From a checkpoint of a small transformer trained on Wikipedia.
Architecture: LayerNorm before each block, learned and rotary positions, tied embeddings.
MLP neurons of a small language model. Each row is named by its layer, matrix (up: input weights; down: output weights) and neuron, and shows model dimensions 810-1001. Each number is 500 + 25 x the weight over its row's rms, rounded and kept within 0 to 999. Numbers have three digits each.
After each neuron's rows is what it responds to, as a language model described it from the Wikipedia text at the highest values.

L7.up826:499440508480528506464482465513478512467488477495458502520513512499475507525489493467527475511507516484474491552494543492530466508524527512459491500481479540486541489525492522504471487517485518482510457505502474568472487516475496509481499511533499503507549505509548509495469507469486513487463505503520499508499482497508539528460490492515511535489457504532534512513468482474527479503537493503514487523514479487537504518505519515523507501516487454551495525498469536521491550495509512485496493505456518467521479534523516481474506505524504476462459520520509480509550563494479495512
L7.down826:500516531457520527493498562512503494496494493507454489521474505526484518517525519504491478482514506542542499508480467540521460495465483521501500519478480501472500493496445542498531498478547540493529576472513504496528517489549520492489493514464504517494498534472512458502496493468492469485515507487510491495535524456549506500494524529537539477477494506502488462489508529513493484540488499466508507517511541497497475494472453462522564509483477504499513501493545516498513473460490508461456507497492539468500467526471495499530470525480524504531489454465463475507489520516482517497
Description: Early or middle word pieces of rare proper names, mainly people and places (Yana B|erezhna, Sara|q|ib, La|B|ron), plus the leading digits of dates and decimals (born on 1|914, 1.|24).

L7.up482:497496453546517464493506521478522490475500469479491531448492492535484469506539488510483510504495536485493487517516489488515479468483505557541529485502484524512468547506503481497523494536528502492495515532484476498477485468497493492479508476488509493492497514478474498504436528506527531538474499495497511523554500532499556561500491492489482529521486511527512494501481518530511465475462516519481488527536523460508506485457515472501518501495440495520514520499525470489480505490533511516503537474476502525488471469526464506556513479475489508524482501551479542486519517531478527491
L7.down482:490452510513534454444546508534532485485485528503452488504452487524509488518469486502506465496488488510517511499501473523482498517485471504508505493503501529504506517528471533487508525531527506487500514478511550507497461461471509506489516516508524474537486530495484459500511461511487539494500504489461511518480506483551494461492484493523542461481492554527511514502437497484495448479465516479466481477512508485522527524538498505517509518484488568532446429470481485525507500488465512470467502490480487506523470483546484477512504494484466496538504524483506507478512527499529511535
Description: Second or middle word pieces inside a split, often rare or foreign word, such as vy-ty-nanky, norepin-eph-rine, Sou-ven-irs, D-é-coratifs.

L6.up3025:507508516475487493471510524484482492488535521422512507455533482466488503471481518452512509514496503494508456525519514508483442488516502524513520488515534493486519474489535510517521476480484488506471528529491453493482506509542472545513482496507460482525500554489471488538493469531548469494488518483487466488540565537481565500538496492511531503496478494472533473483527500505515531494495525499508484510510520493466471497510521515514497527536473528503530522491504478492512513513545523466471509518464466487441526479461462494520492469532526493538516490456497478480503519533501521491
L6.down3025:449487506506521506502529475495530540523465505480527496531527537515483490486535464490487508520532507526500506475512476450543504468510485535472504517495499492498453513479500523526468496481494474484468552497471481465525483501511490491497487525521503533499490550459507488506437477538472490515501517440523509513543508502493508548513490514503442554522484483514486525500495487476474472514482453507487526515504483485506495561505544511478514470516520503521527515482469473510484486520495513514481486494531495504518545499491494511509473550494505507500532533524545517526475506511486511525
Description: Past participles or adjectives completing a passive or copular verb after was, is, would be, such as named, released, ready, laid.

L5.up3334:507474454458522492491501451499486547489471484537495476529467505495474494490514505467464491466518479499494507540498566510507494496506518533495489536500496468507542489491497510520525504538481484519554487513541521485478487524506484500569496501505525490474517488481479509538507497500512478493515474526558498541512557482441506515491519517476506501498468515496467472511465471522473506487507537486514499496501461496546524481444477512473517511466512480488498535492526524505519505521515460511531472532477493496520518452501499513523521486513506545497487486558474516507518504517492522500
L5.down3334:479496442436488561469531483483529518503507521521489428553446530525485519496493488525497508457458517502435477510504472523509501521530505511499486506520505487489507487526530472504478512469483526481496486514523512492523500486513476504532517482477498526493507483472501546497508501506472515514524508505526463535533469467471486503480550493504484541497501476520514481477505449515506488449508475532513510495487472506437487477495506544467502505540485446500520506479528482507472483466512484476520491542511512512509487517523515493492483541504505484499526479507501489503480542492499461480
Description: First word of organization or country-based proper names (International, Royal, National, Egyptian), plus list-bullet dashes, field colons and table-cell pipes.

L6.up3119:461501496519523467501566462510492489459492512484484470504480492503480478510467506501509475537512523507506514531524510506527511460536506472501521540464528500502512540480506495540503482522517506491513476523486485477502473486490493521487489553503485475502431540520458553468526544486488477477515480517518518502554496506477511498510513501501503536478527508510507516516489501478493487504502470474470578517514509485491522539465485488532491508493445516552526497514552456500506549495529536509479488508484514481496500487496565497471501509467486533534485514508448521520494500512525518506
L6.down3119:484488460547507509455505528509533508523453551522513542465509502512500474533433510519492563501487477496522529496532502487500482514493533499517487515498516521512504486487517472481480530534504452487447498517478520485495494473535493530467507460511527511493493465458474508512528525497511509459492485522462512556475518506489494472504548443485492481460495510522509482481546506487531474483498535500465529467502520485468524497508475492498528491484508473477516506474460541497495529494475510495486533510486501527475484502470480506502510543452526498497537459515494512491467514505561515509
Description: Short non-final word pieces inside longer or uncommon words, often starting with h, l or gl, e.g. c-red-ibility, el-agolix, and h-idden, gl-oss.

L7.up1542:503500507495529501523507484441499533470509460510470472470439489484525481475452461508501521500523535504500439485517515497509468482500462506467580501476496546471495448556500529513499515493510483463511497483479508489478513520507480517455537522489477483513514497505512484505488534525535500477520417502488487496521480533514549536528460537567497484484547494529484505524513498483456467465493507463489508501513494513510484531494470537482499532508480533490530502518489508505507465480505498540528516457511518468488471511488539484542500521468514502512490546516467498497464485530519539475
L7.down1542:533486469462530444478494478481487493493548540500478560490509526494487520537472507504570488522491447537484513505503484533477475508502536558530487490508526531508469485492483514483505456506518485474519481514521505503498513497532508476541480548484525463514514521453507475532458523504502454556454496526543503537488490537466506487489503481526559487475502500483510493518470457463527569527493518522494486490492478530492482483540500514464563512502483489547503524493512483521466522483517489494502498479499523486520519498475535494503546513520480525497509495475540477490477497512507470503
Description: Ordinal or position words like Second, third, last, and first, often capitalized in names (Second Persian invasion, Second Impact); also leading year digits such as the 1 in 1957.

L7.up3610:534510499486465494536474538469507482543526490471522517512511483519528488507524485479457503494483512513477483510503468497507505479479485540527526514509528561468509485495498472509527470483475531499489541507466512477461538512516457476497477516462524547518494491522481437543471492472512444492516535530537521491465510508468474488488515504491503510510476495513495494483527509480516454469544520515528483500498489472539525483484478549502510475502504477501520521493512476482507468515508548520485492464454502519474495507498502519511492503489524565493528518509484488472455524529555490486
L7.down3610:492528517532516467480469526521496548515495490440493462480462505540493496499486537544480494489519479481483502489517459519481477517459491505511550463470499533529547492500562490512511479468504507504496466490521520479496465542540514492505523497498513472490505495492539517532495531505491488529483465498492514501468529496454470492537476516535459540484495518536520517487492486511553583498502525482483499521474558494505466535515497506396536452500553495537507483507507484492515492508511505503500486537487444533511467468469535550497472494524461471489486469520503493547495500501529463517
Description: Word pieces, mostly "ing", completing verbs or names (fighting, Huntingdon, Ningirsu, missing, lingering); also table pipe separators and verb-following prepositions like for, out of.

L6.up3435:485481522502505526518535517456502468478481500489489494511499484479479491487489490509502509470511512538479520519504516524492468515474497492531486518503515482510512554511461534493487466517483515517517466473561516479483570504486523510466464503506469482493510500500518550517482467519546483499518463529492499520475560509516457525473513516480474479452510492488477537485501444478504527469503452519568508490458533471525497500494477520512506478523509510509515522535507469490486472461483531480477491496484492530450484476515486515538482502503464530502488511486480558472515490476503497528
L6.down3435:500466525515475510512470500466495509493538504531516537497537496493523444522458473514568501512493484501506497485520526516501501530485490493504467551504467502497477486503522493501513501482473510490461516505552498523490487515508513457546544531483498512508515519501524510536523482505475493494476490468538506501499498489501458549505502518470550466530513471539507518521503523507503474509493486466476515500487502526530451501492530517510470528541467483527473527486536495494481516438517522451507537492441556477516478504489552485556510463519477526496485523503509479538503497530510527472
Description: Word pieces right after a split-off first letter such as F, B, D or St, e.g. F-ec-al, B-osn-ia, St-rat-igraphic, plus "===" headings after blank lines.

L5.up2173:476447481506546494519529479478490523504510536526523550447527510517528500553477503467544526515488549525451499462484544507494520477456478502540489528508486494453536514486478489497478503520519499501480520528477509541518563479470483483477497488451432475465493484486521495525567500504513484495478507477474501474535527516508489537484510499567463513484517467518509497513505535482450514542502495540522510514508514525508486485533494509534499499513511588491518507494495476489487513507487509497483483514515542495474508482498526500557527526527518475475494504563455521491487527474503534511
L5.down2173:501506559497523523517512466481474492517495505524556476519488498505535492457524481533502563491509494468520458503529461485498499509498503479486539486521487494496494516448519508501507478454451533501410492526488513479474472529532491493504491470543479504470489440524492471490471491522506472485541474490453470439501497525508508477528501472477517518519515479515513520524473478504479484464489525439480461487504456522540506516490465533525499468505493447476529492482519507500533550528505501461522505497501452518468494521476470496453508539501505492514521508468544518505506496510494482490
Description: Head nouns and their final suffix pieces that end a possessive or determiner phrase, such as John's death, Sarasin's shares, hearings, formation.

L6.up654:497495471515516535494541525493470492460495575492485478499492531475508520464518488479534442474539481513502517510529518501510456495521485525513519513467513533484536560513499497532522491549521520457525480541515501521523556508533494532468513528495473502513533507547477491495469479521529505483469526532517474451464456501477453550507478524503507483499457524557500495524468495495509504491505465497488497475470490527561537517473500489478458501507483517499502554472504476510474518452506520497495497544480483552539508534457483498503502440514514481504504526507541520509527478494525517484
L6.down654:525509511498494505481518483468509514514517493489453491519451462524492529533530481540480456498460415474492479486479532513519487499509501471504501483553489509507481464509466503546463532508488502524481493479503435506535493478507484466522513538541556481532476493504478492478546494528483506487478520540524429480524468462513460503507464487508514548474498468480516552489533526501480485539514492505510481477504468529514528468485509478534489484581507538527540499438479494508491540501521515487487466499535485510460473488487488514506484491526533489451536517451499509492481538462543547512
Description: Month names and the preceding "on" when a specific calendar date follows, e.g. "on August 21", "born on January 12"; weaker on place-name starts.

L6.up784:479518514458503505496483518448444497507516479497525494480486488486515499478476461489487488477490517522499467534495489519464505510486520487516489499452495535505535494487501489529482475507471526464472498484557514519501497440440514547495522504506501478506487509505530494495470476499488507506484464537541475481490513493497509528506513497543478504526450488504532493542483503461496477425478509489474501499462474501490479502496550485484441476465472510525524506536483547510524510494491518517454501490498554508575460482441524483508523498489506487484468505536509493518463549512521500474
L6.down784:531499561516503507515484496480503489499509535495513512487487517539495526475461556496493461481509517550453570506515522529500505498482530480471501501505520532472470537476493506470509528472514458475519534474471532533491517506485468497472516537475499507492537528467480457507477504514499470466510522463508501519525522495522508486509467496486514482470512489495482513502480467518477526507521483496523500491546542494460476499479464496472595523484519528492487460464514512490464438464501576491516472521515460534505507510477461490499490503547555504511500520506505502522510489492513460476
Description: Word-piece fragments inside proper names and rare words in lists, tables and enumerations, often repeating an earlier entry, such as Gour-d-ou, Nacional-ista, Tom Malone.

L5.up2916:531489511504513531528530495494522509497510499471516471498529530518521490491496515483513444514495548480489497556471508525525505514485505496517500480486514512487516524518540473536488487513497493466525472522527529548477494470496516503495500563521485520494506555507522496487469469511515477478515525493435501507451459519514454537453510524501521477482480475566496439494543520467500522512484434515512491492489492470544476531505521495521470491479485538558481548495533489496478487423487516538486534524489528503461471502485485482492502465519534459501438477491451507509514505497488514515
L5.down2916:509479536505477499476495511510529515501489498477509504545488503484501492534519523525487441502485491528474451511517474502499471521532471503473487508520455484505522443505475462608509518508425532532471464490506516496524484515495489496504528570526512467497473548515476532519553511521524571464451473513492470486496491488496478467503454497538493459475524466505530512522514506525505517500503493489501472469507477531510465484524513507506489482511473493518477558498519508477495461532483497501500488490578539542466531470531474520488488480496437479472566490497490520545481531469501488499
Description: Month-name tokens inside full dates, especially birth/death and release dates in infoboxes, e.g. Born: August 22, died 28 September.

L5.up2945:480544497454522484442507506525504492505476514489485527487473468504517508477496514482493476496512508477503455515539549479466461478444480501472489468534509460506547503473476525512507515485514488520518514534496448488508463525479520516472520518486483503506483534495469502504498523501481518556504472576453492460496480527460463493504492509490527501507469478538515496525478499470538482507507473480491518515497497504522473471509464470481444529501481525502572500485458515500519502459560520478471502538481455505471491489468457481501474510525478516483519510486511499464555498484481526466
L5.down2945:476507493498505507552498509520517524488512495494428464558530523531484501487490440488485525506501504507481518451487527504445493527499532501481503526491512476515490476522501493478507471522493485502549548477468517561474516494525519490514473444521516478514511459498491528457502474475453496504530507467534484528469483496559469514519496546512502506518475465487475506481512488487512452530524513499544484496480497497510502492484515533492525478513477512509479489504514517515484490524531486515512489497496535508537540498501483506532527537482503520495537506557515476475469488516511463496
Description: Past participles, or their final word piece, right after is/was/were/has been in passive clauses, such as extended, released, suspended, organ-ized.

L7.up1337:478525562498537489509505485538498463503512487475525553466507470480489528500461520497525484503459507497452429496524453505477514522511504490499519512522527519448523508468499503522493515515478472516532493567485480442513525546482476508510508531479504510466493513512509474484426451479475466528506479505501526468517487510486552488498504493500538530476485518455500510499511471519508495504504512478517504533535511502507467497552509511481483502524473487485518502508491487499505529463568511493532507517504512520448487508482488474514478464524476512499536496482462481521513514493511530517
L7.down1337:506512503497500538524472493531503521516508514515527509502541537485481508485489492494540509529438529486497545484480465478555478486498523456530497505514485481434509498481503515487496560526509528536492489526496471522522481484520482496515484536479466511482502521532489503486466469515496489498513471494520497490567539512512458475488472475502524496501512469503527498495520511524493490477488487478535517494518494542493467446481523509547479466522507474484511512495453540478489493526488491490576499513525469502456508487480448490491496514514512489475501516553515526467491482456472514497
Description: Words that complete a verb phrase after a subject and verb, such as participles, particles and predicate adjectives: done, out, arrested, successful, ready.

L6.up1968:521466480519488533503485543448480505463507536474513497461511451504514500482503533472499515494508530476483513468419559527561478498483542514525545445475505482504505518481489497496483518508495493516512479512432506496492478516499460518499488498473539541487504485512499486496545501538516478497500479506533535514518518512499484509494531504474514511523474496482473526452488470516518502513521517483512501511523526476485533449463496501520486517530458501536500513491506550462501555490475483514500529506489495507482490511456499490516505500506477524490471527499466491481515523470518541500
L6.down1968:467439529485496527479450526486457529495518510474489495525476542509479528472536523532512459484535503508531509526498523530499510440529516495522531479493516465470486533508461495512478461511522535539540498495442523449494466493537456511500487529476469475534501515480534493505516499422487510524521448466520475507513505497529497487504531508487490490519543485534472498471525510516514478528465536470449509545462502482536513498483531460534524514507505479525516492499466516532518549495493532513466492497508518506505446508493555500528493516461518493513490508530478527482469498489467437536
Description: Spelled-out numbers, mostly "one", plus ordinal pieces like th, eenth, ird, Second, and "at" in "all at once"; some scattered nouns.

L6.up8:485516465489507523511533493511484527545481511519505554470536542521481526497482535500537504485535518463472510487463519508499506525511557505490467495528503500466537531488491531516505532506480492540487498499484471483518499465499505528489476525462468522446508522501510491510513515489536470497474458501448506474519524510510490529462542461574496555491493440502521486483502511471510460507554504510500503496466506487475501478506524501544478487521522536487467480509510505485466490510532492502462512524458553514461481547491490487465502475486508491491479502466540480542508516498491566501
L6.down8:513488436506491501498493517471488516465515503518512456457468488539526514470510494504489499482497453503476489541519499476495494493485463505475490511508510480541510506515524482528475476461519532502448480462501560493499565499548463507504508498497509507478533504519508520480456543487490488482536535486526473511518542492496471489498488483482479496509479477521466538461477519495522448437503501489526461496533487534525525502518486522490510490512521492487531493513520473490490492497517523541487502487498472500516506481507491502457470517498492518515503516534487506478514512460478491551
Description: Word pieces or words ending a phrase after "and"/"or", e.g. Rent-als, so-ils, St George's, biot-echnology; also possessives like 's and your, and "to".

L7.up111:495491458521498500498504499501447496468574545511528490502491491507522490534519497487496471536483505487518503528515523496481503489545494501538476476466468488542497484486479484520531496484489502488569516540476483514489500494490507515489480498532519521491533494488486487522517502449523472534470506503505478508510496465518467481517497511500501493493484486548493480471482492507528519498513507529537509499505501466509493502494516496528503520519501481512474510527500480523508527464508486557461540520476511491491469543516467498510496485495437507501485501490509521501477482511511539502
L7.down111:516486511487510518514501496507499473491545553531466498516487487533458469503529472495505458518487536522524536517476516528482493478476505518514507487468483517545502510511521467547476515499453479489534493471502447460528529491517517472537488549492499530512507527529524502513502474494483522526500521510458490499539561493563466524499504561497478480487474480507511522441467517487489484472459482504520514489515500529506494517466498498469484536540493515481528506485483506447488514463497508522472506533493491500521482525504495498506488460551500506482487475477499554529485501509534503559
Description: Fires on tokens just before a day number in a full date, like on January, on, Monday,, Sep, mostly in narrative or table dates.

L5.up3886:511506469496493501501552497436498494475463501482472502500483511495506532537477520497505466497465512487510493582505501487459497516497513546467488478499486544532471540508466449518497545514481444488500475523534492531529478498480512528539483521530522512480487541500491480518483477497534469495522538496469493532528505518455486508441515437514504494480479519501493500505501516466497507474469503512540466467485490458492465442508523470536509495503531474499509522495480481513516474529511479535514483523502488509477511462545440507516455507451472520521517469520496513481503508471478532466
L5.down3886:495495506490492510524503506510517490571493511492518456539505498518462512550506505504499503485481487483486530481516478435482545445557499496470516470515524506480518537502543538509508485495536477498535561486509493464490508511505506490499477523544431507501477528512501489482451498517517539531543513472521512491533474505503475449519487502481516477504511509509507480459482543475497481492479442528472513487507513518442490516535531487529486499521572469503523503515469532534481486530456524538467519513512556486490492526538548528531477485511511455515522502500483503474507472513475478531
Description: Closing ==, === or ==== marks that end Wikipedia section headings, such as ==Councillors==; also single capital-letter abbreviation pieces like S. or F. in Liverpool F.C.

L6.up3308:527534497453515458528458543477482495551529484462506520474512501495506522513503482518541489478535486486487485498505517559500476493456515478511511490495500547483508466513523510518519481500477494540494497508448534472481535514456464505482474499432496481472517497509505439472489473491481460494465509505504480497482475508487482567510534488492540465507482483519537508473544534494497494477505508486471480533502487482478485508503445507532493504502497515475486510473493525559481483506496530494499507485528446523477505484536495499560514458540503472529500513509490502534477518488527495471
L6.down3308:478510507506516467510480549484517492567508475510530445469488492518497469530516481539493500497560463496528493449520455526488487470490472486547533476472472542496445475502511529509485457508488503509478491492477513480486510530514488488521498513467487470468495533517485505473516468526503488531470500502493509446503490444519475466543502507502519490503483471497552492487541518491524479497495522478440474538490450525470500545491495538495521506508563516484483519469492482564493499485492512503529486490504488505466505487550511537498531475525491494530536495503504509530478479474522510502
Description: Past-participle and gerund verb forms, often the -ed or -ing piece split off a stem, after was, has, or a comma: mentioned, wounded, appeal-ed, Safeguard-ing.

L7.up1879:505531474515500491489519507506513479523460504515461525510515522472475498522492530539502487503486511470460487564482522456485525508476493531486491495482473505519527526504523525534508487501524442458508483505496489489539504516509502507485521504520473514517494534479470516520484468493536478495518533506495494494544447531516513483501500487539565468523551517518527492486507531491542496493510460523488479476492542433567487484490509488512505477458512505516484516517524506520524475475447503489466485491549469510452511508500472517553454522499529496475497513508472507480525486510489505494
L7.down1879:502434484507498486490498512529493477523487509521482511510490513468495516511467515483487447489502488545496538519474497418494530501509485488475486472501493494517492498517492490549518536491502541494495499461483497510522435518539505486486481535498468514526511491471469496461482461537456505499502506463543491496539483500513524486508444488476555457481506515506530478522501490466524521526488456522518502508533476534527493519509558508487508488532512495466504519495470505536482459448476480494491509510483448509534481515514469526485500523521499498461514517488503498463490487514476484433
Description: Closing equals signs (==, ===, ====) that end a wiki-markup section or title heading, e.g. ==History==, ===Chicago White Sox===, = CQC-6 =.

L7.up2279:457539493483511497475487510475465518485464518545532489498500511476501500521525495498508495517501517482484471547508514497490479474508473522486457544456512473551499499511492510529482541520475506541531512529440495488463519491464504541497496521467517537445488514516497535483503515491510502478518508560540491510477516477504502470496501513475484446494506482504495490516505535491531492516518494527503484481510509485468507495502534519496397485517523488489509479498475488492510501531523486503464479503520498494532483490482483501518472464511532495501503523496531487505475512501487520535
L7.down2279:504457443527496496499494485473561501508467550452503456475488466459503480508475531546515488487513485520479462501540483490520492489477493511506476520546507518477532515514467488510519507490541485508514502487507509484531542496509461483493507527498495492516457472518490498553464537524494535480516490484470483497512474500474529517515487567522499520488513499559462502503483446532551497491491474484496492461511468528493465512485503506470537474510495513497546475501515528488508499509519533491469520487491506543438514516530503495488493495491501547458519502462479507459498462476501494510
Description: Mainly the infinitive marker to after verbs or nouns that take a clause, like chose to, ordered to, tend to, set to; weaker on table pipes and list tokens.

L7.up264:476483504506524488504489501501489494521517518505488512517520483456483504516481485494514495520519478512502509548471476511515507461481511489464497506511556492542502517500505531497475471494511534508486518497509544477487526506514465486503484518487483510491498518508520494531496496520520483513561436454549504513516549505494476478498502503463504514449481487526503507505533542457486537460487442483541517498467506486541451520483486484515497493474519490534514531472518499552514508517479522512518489527471471491480464462528528509493500502503530492514515504514517528500471496478484501539
L7.down264:475472484463465521523489489521504485532482494478477538531491471493472504522459494462528481539507505477542473466503536515469509496442563442578501491455494496506524497510475470508456480538508490443491502548542523492547537475476503451554515497534494528465497482520504501487502498488504473480464522503511508522498541503529483506512482504506425482519509502507477500511467505502488485475501500484519503485498556523496473500510534516523510506519491518490482498558498489460466505480500481466487518451494541437499516499484521508515482529540458483521512493462510513527494486514543513519
Description: Mid-word pieces of rare names and terms, such as Umb-ar, Euzeb-y-ella and sci in sci-fi, plus closing cell pipes in number tables like 72.66% |.

L6.up2489:500477490498489457464535548499520492503470484531470462532521470522486477521505513487463507483487479500487461549499531420530515487488517509509518510514499501549525515523510483524498535529533486465498469492542488527527519526507515517492478500508515500490541502518450496518472478502533494481511517511515496521524465526483494489467528495538534485513525476570488488479536525436538541461487488547499479479506541465518487501505454483503484496497495522524508534478535507527529479508460502495489498516503513505520494507536477512480450483532508513509499459475485517468517528488519514498
L6.down2489:509501500491481488469545511501495500516468514549467518487530525447483542479521525500478486519471510517463512514471508436505568493485475535510489463456464530531475537512499486532507515457525507484525507485486502524524479524498527502477469529487496542548515481471499525451446515530463496542499504469518500519520519521551523466491477496478515468527505534540523448483481502432502502489485455535505500532514465497524452501494531482460496471489503492485528538498504519495499451463497499500464495514511496490512478517502499537510496524527505504495494495482521499444541483488524456477
Description: The closing equals signs of wiki section headings (==, ===, ====), or whole one-word headings like ==History==, ==Career==, just before the line break.

L5.up2623:510463466498539479488510491520477463488491481467507543487476482464523521466478477464528496518516491465499492494503511465457524469540526489498566483488533506522524481507516482525508512506493501480500493533487475488489513492500477494466539535499522491492494527516490504513479471471556489491512494509516515514496480515490493536530478549530555525498505516503492515498515539477467490508483529490497507524486510486489509510524457518499461455457515502494545480512495500508485508518490495511521514522484498482511501498539499496544493468498528505520482503508508494485478502493519529520
L5.down2623:508523522492490469470522460491488550464490492475529525482482518524476413553504520504491509475509485520444500496487525533469498519509497501497504517489501530507498550493446490462486482521512485505550484490505485493476539498490529517480482486524513509511500454499471532482422507509532503460501529507512534486470452520514509498464528454515466516491463484464497532472486472472493465521555509472551502471509504501543500536497522462485497538510481447476525520482506506520505472485529463507509482540521474518491544446500465554435505516492498481522526504493461476510499490526543475494
Description: Short inner word-piece tokens right after a prefix or first syllable, such as re-ent-ered, re-vel-ation, hes-it-ates, Sre-el-atha.